config.yaml
hidden_act: "gelu"
qk_norm: false
init_std_up: 0.0258
MLP neurons of a small language model. Each row is named by its layer, matrix (up: input weights) and neuron, and shows model dimensions 160-319. Each number is 128 + 32 x the weight over its row's rms, rounded and kept within 0 to 255. Numbers have three digits each.
A block is one neuron, or neurons of one layer that tend to fire together. After each block is what it responds to, as a language model described it from the Wikipedia text at the highest values.

L8.up56:169137155162141108123120097113137089119093128131107107085062079091129098098137114074101159167166112119081099172070123079200136125146133118136058117150064102129094135101148114153171080134098099208169094142166144157145151122178086064166140122111134129138169165112111168150138141109160137075121120149161090152105109141045153115087113179148131150189172153136146146176112137141136139090215117148102123125084108111120115084095174108135089122119148126108120130121183081107111170143170097
L8.up225:141133121061088180112168114100105130194127134116092063140128136167154042127120095144140160089134135115077113117110128111141169139128065127106067148118107176129132139170121123136170120142187079125151103146112111103116111119115089118151180172080057097121165099112193111138108105200136071132135150135115158119135193110153161095109109156129124098086170128111096138161095106168137156080118108180130151119075196164077199170096178143136112141040117156209095119072132157130157153093131084
L8.up604:113110138098150070097127173142118140134100133146143210151029101154088133116131114148122148106064155106155123139159129133131104139113094092125108103212162187151172138155204134135097133152067091153116122155114127138115164088159048097133139147139132127191093152084100128132148126125147117082158107133109149163101094148022185089027075143108113128121110155095086166078151168137141095098137155129189125139141154130110073155088130079163088145116118119122102120124152184149184132089213148
L8.up783:092037126160109139099159156126136093148127096080063147148128159102179158090138116223088154112110112183141111078140134127157157089172094167143081165151107122182117124105186106100129178147159118147091139171094120093107122149105113128094118099133169105199187171134141138057135097177152145134087173131080085156143131087105145172129128127146139122091098102123154130143117150144098163105077144158117063128116108175145158113153151113095154151131094154129112147140149198101085136128151072
L8.up928:117202151089093187129128057067149138108174127099106135168087153095124129175097135189151099148154088163058112126138089123141164112195080138121108190066133094120100086118129115153122173202135122132160171116161189139143112120147140064160123120188122177176130148093174061136090133055137119098189129204130097097143143110101138129129100109119122143121099142096173112115110128107118116149081133141179124173077166110071124110108110135188085116149146134078089128124115169114118158102078093
L8.up982:064148164155135126116165142077114130127028164125127087164139088141141123139109128173088116101144096073149122145115150166171128097088084155142178166205108104130068190113170052160151122167133087145143112190128135118096098097160131108140092175171131093159134105090148093101169125191111126082146106192088160105146101190136107127122112163099103107177136191106103123147168181148090170076145164133159121133077169179105164104147098083171109165108120143042093095167122077092156189076141107
L8.up1066:135155113115114090101167103136129129130128134126125093166095110140150150168112131086088120156166191136142128160120087156113084083171155139214098122116153148155122068129158136158190100071128106090153140162066102143128144125155173119150181118119103173131121154083099129086116153097141162083100206148114170080116155157100164137105160153130209153141135126111148043114137120105121159053160170102117116128160140179118110148111147091141159089091139201096164096148126112137118119128107150
L8.up1224:107112130119112118147145081035126119133182176078075140116110090138144145099104144226128120124128114130153081139156135121086072173138125132123115109109122129096115131138134125172144081168107113104198139134118179107105139156120127127116140156067199161078142116098153147142162156153102133128144100119159117128083099104089162090113135112154111069141092048136169139139113146122137126155122140081174104102158125134104119101087168177180164101132175148119129180087151095102126156119147151
Degree adverbs; table cells

L5.up1095:164107149110135114199119139128156113081104129126081083121127043116161147150110087229125125084167134142178142206096115158136107106157097101130120147074125134130080139131196097109147162121110070152165191134130142174133097111096148129127141114163144147113123125057120183115117131109078130072138171121169153121145092168090174118120095128126112082101106100109072168148138079075119192043158143114158117186130137190079150079118153152120097139129117143070108125083174128055147152088114062
Degree and hedging adverbs

L8.up195:144177116100179122150101136141133121163108081154122110123141150113064215146066153189121168135098163153124146158135133145077118140169085166109129166111094145174104121111168129114124115129163117123108172143166176110084176107160110146149128139071116102081045179051160164156146143138145128129068149129166132124145178095149169126133105120144088067116100103131077161136088095123142092104194129119112134153146119098152119095110127113117139101098172124138100094066146090092114144114120071
L8.up214:109188120125153106173151132134123139129113079139144133129103167143090227157082112195097145186074135162173135146158168149093094154171085133109127190077131122123117155108167115156096100115146095127132157173162149137094182117134090151141144163101107194112040165130147164161106137142154139145116127108187122105155173078093140066076110144149091029063079082172120181160109066134142147085165179154145113178144143118081150136099135124114139109104160131159155098055152139082103142155132083
L8.up460:121182084098161145110136104151126132138180147104083161130124130144091152118120158177139125109094174107129127118109109173106137124148094196075121124108107123112107117111097118083100150132128096133120114154129145144049137140108132118176100163078137186126077126092158117147139127116111137077139165104136152148106118112112044155138146109140130110085121132111068166198145153134149072093168189128150139185153109131171147142135121181188111109098182160117124138107107157117152136186169119
L8.up926:154143124088138111179083136106105072103083152135087082103096167066116166136112124178113156145144146153123136124159153171129138136083105211095181151204100125145086130129103121129104110123118098135151109170169155109145178066174177088163132122072137134150089187096162135159151150117163104127137117160160168103167157114147105138114146135123150072120146089157107144145085091154078089064137127155158164179136099150156174102097151116097129126112120157168126123159084141123102162112146093
L8.up1129:093149156127184110083171154145129147166107104124084129151104146141101127125100176152118166136121113167153222136090101162080094148094121145110120130141129166107088133114162179051013136145137087141168195089151171147109094120183087110179202185127123118104081100104119131148120130160085092156108157115162126110124202130129163118190120095100109109133123140153088153167076151129092043118125140127185119162125087142123105149172131122160127078134077138187142093056129134091112104163171084
L8.up1183:149157123121137100140160128116167113141079127069086180159152144116147183139088182162154144157123123200149113171114097176110145096177068119158117116157078118152028129148160147131094118038091144158144125130099137140072160110120116127153170161185124157141136114141149133144052130130134107148078146099103078164177230140064154084127140152070108093092150126133104099074089177137130146107105121153106144148113146145190139166165112169055133140154116147080072075117176065094134144101096140
L8.up1195:086149095105157116158086123130177123158136082141139116143119160155041205159105144149111182137086164160087187158154153180094131112168128142088166163112076156129114163141181190109131110172143154163092180152125201092108145063133095116137145110089135139122050146087147171146185162148168081092099158090183143138172187090098152101147088110137069087125108080141113121110087118135126113101141089104145118146134134099103139135123145103065131107120166129137107080091111152103104155083112079
L8.up1259:137105092113154139176141074138110154156127128071103111154100129122141124163135092180092130105138141106136126153125121129103193160116074175151174169128116084109036185182141183163064172112131164133096181131120135115120146138153158146098155186094154141122100108129169161100112149084135144176096158162180165114148174132153088072119112155072085124071106222101186110091129129087117128142134126157093125097118101150119152050119119147077096087112163150131120118190173147070125096148099088
Section heading start

L7.up137:075199168120144168163134087180104121132156159049129140206124121165124104111164133232065118088053105107102144142077093145079147151073157135183149130085085107122079138080123151123160099170104105071126157120095090171089109130118159127119188135198123123169123092125127164112149164118095121121124139130109091105125213111094153124153119141111112143085136148129090150111120126078112135169161113156110064137125114189143197146128108138135093171075098112111095174105122180132088091113170095
L7.up298:084158151164168119119089142130124091125106113171111186112118131103085140136110147126093131143111133152109099164146085116076139098126105145067078131165057140186100200122172148125148160128169138121140215097159170110120124153097055153082123154194118172110181077136097125134178165119090132114147125129117119150121141133166162121134140060127133109077175097094067111114158132094163097093112152145132121139153084193104095107173170159127087106118170137160085163149126129110121143136169102
L7.up362:126091144178130135167131103180125152173140140132108137139170095092122169103150161184119074102128124140081120169165139177101133066088138117151157127178102179138052159103082129126113115105070112129157148150121106158127098159115100095137180115130137129111136071155188071087071109111145118100115142152093112087140110061115144123142083114112079134159152089078104135075016125154164097178149156152115146177095159177105142109164105148088134123123139158108056081129119088085083130142119078
L7.up438:129169081154105115134089133138140117174111107098119127125149137101090067135117111186111118089119141158114104084134121123125091066075116151136180139057103174143086144142071161117182129114128068084103127157100122105111143106051174112146123153103175142132140136122152104135145168118045131133134159111136106117136151119107156098150171124102178118082106142134093141159113148103165115078160122118131090171111135166109181116089118087129119143102099171117088145093105131169094096145094084
L7.up823:097131112162099175138121092175133107184144078116084131152146128101137132134134099137125146088167129103115050110065098133179187136108142126115170122148061093143079194152120156141102115175149111154090108120088088130163102091106172129081115123087152181082092129164112103094160154146120140085133145127123148120123122146099154087140120109107065147087154117059136141141134160155134170142157172184100141099170202121101092169147165142116133136142122086089040114103124209159187083114100127
L7.up969:097180162164143173163126124092137079150118151122078159126215129124102108164150119150100128166144128073112109176152137114126082101077092139166146081112141148143120175098121147126082128074125117147074116139157126169138114105069176046091114071166133083099167107120138124128109131076060110131136147127095141191195071160078172139116147161139149105128135150126136146093109177100132176137108141124137107122085106164143174128130134112093111125077168141118092098103121090105078069106140102
L7.up1006:109130128121163128106137137147149183117090161115144172137172156180130161093118139152121158159136117192061105169088116087090132130140151149190119157121171110172091122135150127129155154164157074149140108132215085159171124099118093101185111171105114173042138082126153093137116123139130084088072116199079124147160106123167105093151153095122131147118122068116081182088094183114179125130132137135121117178149151134069093191159136151153121093176164141162125170127144124161147033135165063
L7.up1095:124125124105126139126129165156150152154194169126159084160176175125154138153115111133102175119147084126124088135142081123117162135143188095120117083111126159104117128122091140094131156197126136091210107122168082105102125133135172112149130101113130154138139089056106111112110157191095108089177131103106109110160170150102178142157094101150167205126170137106142090103133154119184110124129100106156173110076095149127135137165172133141104118124138136136110175110089069124131079132199097
Comma after introductory phrase

L7.up7:173187138097137185113148194084144143147044116091194144152166114147147063126137135093166158174153119188156098066081131138165135105192117141110089149145165111152111144103134088123114138187151094104111136150103101132148076130105135064163076089142132151073151230163144137132169115121088106171123162125143116087154093148093102104122139139151141116039150179143064171104139134145103120113119093124092143151119130127137114105116162086107103113198189114119115153151118165101126106102123095
L7.up63:101146134102145209166157158121110139152122142070056216165100063099149125160083102133159085124155102142198124155089151098104155146170094148115154176126130108114107074157158157075125106103137116120120170141140119117086072158139126127064193123152033116165196103095091174144095139099085105140055103184144142103148152120122119131149089157146122090075114110116101145142176159183164197105055112162111103142118136152108121089116107104152148135140132138108151125166107104072128132135097185
L7.up138:073147120063116176158119120082167109132133119113138054152091088168093111115112101170120199155140183147140166148086156095114185143142085157112165174133167093122105095103132170133142091090158099173089141143162110159115113148109116070135174175133153141114156118124131130165087185162129137103078091148137157153160129162136131147125096150118138099108168159140151125125119197072132141139114072147169204205154168148088119113079183130122140113106131135154097090169136127137090128075103152
L7.up146:135171119125086117184102142090116128103133143136131124119149122122120152144116129102146152148142103101081146150179146136110117076100176144177104161142143139088086124089143093140149124118215116129153130143119225143151168070154124114124163108173111135103192158082101103144172126111091175100101191103147135092120184115091132154130114139134110141113108123079087105162101151086157149151150086191118146188148158157138077146123161088112134092136165154105184134178128123096121168110124110
L7.up889:088151064153114163129123115188147118150152107131094151117166135148138158171177135119175086126172115139117097128073115107110122145173100136130139138164102088118134120142160069168183135119164143101102148150102084107115083136083176070109107134156091122091138129103147129149119199126116140142112157165090108141165108077218076165122131143076149076152052109169137109108125155176210064126084142161098101172133132215122154165130124074099128111105188185161150141162101132110035090167151181
L7.up902:136115137136154114161068123163149117143107175108134093135134095076131103122127164171132148119140132072172160161077181153164130140220093175106117190115128101154102168123124107103126143106136094126050171219135104131108156139110072116136119116164164096111181127113135170089091089095096152168155199175161099126118118128150128086070120145135183141130123166172103098109145136095142135069139159121128084137088123144085093090066140123086113096076121143154112102167131168097050126157125133
L7.up1163:134121139157079141164090108118156150116144208097060121138128105096097077217153109174124101156102147092158117108110088165121174144120178116083123110142077125121088145072178132173160154090077113089104138155158164133100100115131145162079137139176090186167178144120133122119132083096066138088124108167091148122111166152111102123101142192135159082118157119116125178105130111101135128125140121089150132183162125186062072149128105148169112153084130083096120207129152125138123149112092157
L7.up1273:177189162099074116156142089049143143120164124153112124124156119125058113086075069093199173168093153102129153162093147127173165143150188127170139183087146166115120155137179148106091126113135169142048128120067099115153108116131070209188151094126102122114177118128126183139129151104178148102133122194076109142155130073143155116132130093075118134155103140116126142115110134142105103131118170182130140157087101108071108153116141086133120094082145191077109112101150098125100092132094119
Degree adverbs after copula

L5.up656:156158149244109104193137098115168184135124104032108066186092148162087084106151090138083136115102138135112110125078162182131169179110129145123130096139072195161068135145114126108151046114160122159103163105134106147129139073142179172131130096213144108111099110116108099164156136121121131086101119117110147104110092115135157168129144109106096154109114120168088147136162142119113149095152148106128096129143203162148182190142088125152097125170138100132130167152110166163152148147090130
Predictable continuation tokens